python train.py --positions="learned" --init="trunc" --optimizer="muon" --train_tokens=897900000 --steps=3426 --dataset="wikipedia_en"
MLP neurons of a small language model. Each row is named by its layer, matrix (up: input weights) and neuron, and shows model dimensions 474-569. Each number is 128 + 32 x the weight over its row's rms, rounded and kept within 0 to 255. Numbers have three digits each.
A block is one neuron, or neurons of one layer that tend to fire together. Before each block is what it responds to, as a language model described it from the Wikipedia text at the highest values.

Pre-noun modifier completion. Fires on the token that completes a determiner or adjective before an upcoming noun, e.g. few, own, another, witt-y, vint-age, unsaf-e.
L7.up262:111128091059128142147091169148079072167131109135186106193064126146136110139124125160124182126175144140074100150113107128147156133111141115159062124158065148136111217140104166151136141044191087163050119089142106166040118189150187162092144145071072170097169141099149115148121082170167093163

Clause-boundary connectives. Commas, "and", semicolons and closing quotes that end a long noun phrase or quotation and start a new clause, e.g. "Act, commented", "cover and considered".
L7.up1144:089098112172190117104080132130118159125154123124150125124128118104100179082144115084129141090127122148084078127148147145092127168089096158143101138116185169059139105159172202105162112194049123129146152111129149176105141161144158076172130164130128119133122100147090142105164119156121096147

Prenominal modifier words. Adjectives and participles between a determiner and its noun, especially the final piece of hyphenated compounds, e.g. Turkish-led, four-lane, newly established, the only.
L4.up183:125166125189130143137101168170080118075113150125160167140112120132088095103105194136171120124120127133125122097145164153109134119155160167118109090160114139126164167160092127118134146118189079145102119130167065133123199095026156130097117145133099117075096164130169097073127107160111057134
L4.up344:119151116133197154122138195130148125094078126130141118134135130151118106126140130183116168120111162108082111114129141157122107123167106116114020083103129147166194180142122117146104174095192158130078051119116110180127183130150126171103141140120084168122133117140104091111144119081138133149
L4.up1118:145123154151162101135155161133166096124087133113119177115087194106119118115132109133180116144178120169042096103103113088155143112189139150130085157061052119202178184092085163061142067152081136109135143140155107136096184208167119111035167165051101165142085139089091126079134099087089050125
L4.up1180:197126155141170123082111167139118058116081150131152156148151116118182151121178167155150156160154064197100107078147112148186126137137082121152053136196139195154152156119129200153071180082140094125129117141133069106123217104115171167164194112131140151142138193155137071147136141139119076127
L4.up1199:138170150125210120165147123152122122058089166135170125114167125139114099122064088209121088169114088078104106087168165092105160083115125112072107104101119081175143161145112102145123139091126141144128133115189094157072210062187148104112077178134070135072176186137146126149121127111088140104
L4.up1410:141113087075172093146077134151133123115109124144130135175188179175143120126100123148151146101089116096110140132160122080100166127141097159097079097125174152091110128119155126133121117096155156103171150120136106169116128143157204107160097177137091125099167233131172156160154130144194128069
L4.up1476:127087135146167086111161173076116105056089099178098120139124172084137085122142141139107149152075098158110094038165115151112146100159104153106086122156081135087111212149100111149123107121133090140103148083161129127106128126165124112131106148167126188165146130127120079133154072077171090141
L4.up2073:137120082107169127128136143045102121137094149089140068077129110162157055132157150126127064122132128145126130126142134080193175162162133171146098141138139150199151168045052173120157110090126091162077138145159093142167084125128157091088151166133069132060157149104077085147181175095120171176

Closing long parentheticals. Closing parentheses, and some semicolons or commas, that end a long gloss, translation, acronym expansion or dated list item, e.g. Jewel Monastery), Explorer), 1999); rarely adverbs after modals (can still, can only).
L4.up483:093129130137110076147195165114093117180116108142143165179120140150100120118150140151166202116126091097119124168105139169055076083124132132124156126159125125149113177154173181032099087165061101183133160093170161115076100115154102091096091101158073162112135115121145179169098106135111109180
L4.up819:091182071158110167153145100083097056104121158094158144105144081099164087122125149088131140105129098173105118131091129084112104093183087107124124132075102135106150122184154107140147156087146131073159139127084100121148179152087103139170082175090168108152122127170153138101123144166132106181
L4.up869:096111083124061083090183113147099158073103166107179135116111110141101151071117081141050156168140101097113169133135140181101132120126135126156151114094158113135153115102135090072124161122138129098072091150155100145132107140133109155115093122137139105137086137109093141170191134156104122146
L4.up1075:156138146156127184171095148063122100178130092171166119172019173168111086060143109101140117137179107208134157112109132165097124127182147127105149153132110149100145098083104106131113144123128142124146137185081128128112086162151095120116154164098149116117207128104061158070112120126155110104
L4.up1156:103091123157092159119151134163125091111101103153138165100090103091166148085081168114119160130146134179120119108076157062148197138140080145102130142108076153165145176156091145235155155130120160132166126166129134129119119140136136115082105105127109060145080120116120151149132121134100148140
L4.up1336:140121147090078139114116123180130133146161125163124212105110091134106139111109130147151139166107095115131146161119107117151126125117170105135115171098118099092079076141089089136106124152101145119105119139153087096195144109119088051117124084108227039155159123099143201166138162154098153157
L4.up1928:107123165150177119147156150144104122124132099062136203179103102117095108126209123115077152165127107081169093119094074140142091100119157190123115096129106070130135130159095114094119118136121184105145122093094137139129074123094172150111118077132151140065139118108082125129086153144130123141
L4.up2364:111133150124086125163133078128135140139179121124166144160132124157128120102175117083139129114101095101083129160101190131115128098076100165141145127110084134149123099119060153045121145120103144114090121120041111171147115093077162104133159127098106123101169111085149133123123110152156105171

Punctuation inside numbers. Thousands-separator commas and decimal points inside numbers, especially vote counts in election tables (96,620; 3.68); also closing parentheses after years or glosses.
L10.up200:181182164062170135160087120156134118116143149093151135123102182104131168160129164093140104170163163176130137088104127082163129119140138137104165146171116106157074118137173130079101110080160152152160091117089137164143066146134149147145153095138108159154183136151152151086194108153138114144
L10.up548:087100075116124173162123119101107131123153130108158128162173151145140123185166150126116173132140147116184132101106079146101085130144078158111127114161192118117178146151126124120136128111089190113107150149139159129126143111143095108103055142150103133092157126115096072129126235085135139091
L10.up1188:124125145154109126128120143117080121183190149151141178212122140156171159117194158140148199161144187156129135101159142114150074154166156111153176155154114187148112157143172181142106050119116166108104181100095061119130123111132109125136132172150115100122176145124101140077126072095142135100
L10.up1715:151096135165175163087117124086090087165178145063161130164169137095160156118096122132116119193158146118124174140178080100126093076190124139147098143177121150113144121145144172138083097140130092063087158151140127151110090100167101101127122085156087108157151154112126150103120177150128126094
L10.up1737:131128102140108136112141117079097177162153151068121165153196180106120097125029139157148135096153141121152116109113119156114157144143125098148085197127119139133165095147171095090119135156148113137123171178055149067154098064118130097151126135169133165126132129095065154117097159139101089172
L10.up1999:130126149166206103100089073101168180161110180135174141140139179147142160058133138181132123105102079158131114108130100088077118167115136092165087156119147115148180135156162170116122051083139100088061161134085148137145125133157148068143146082137124157109127174137136134127109140144043096131
L10.up2188:158096081086099082159181122127179072131080155071131183145152149171121149104182142136130129110136136152158159136136193126073109136152105090161131177137130126143137122075145132110183131116087075064086134113048086165128150119083168135141112171120080097098147105177097124133168091117076085141
L10.up2247:139127080151143181078151139105115115093156138123148120130156150124131127153190189126108150140069167159124128146173118113084072145142099121105121061181121112159140140111147197112116127118098117112149136145094067108146127136100122097123165102084087119164103144148141141153143139070121140076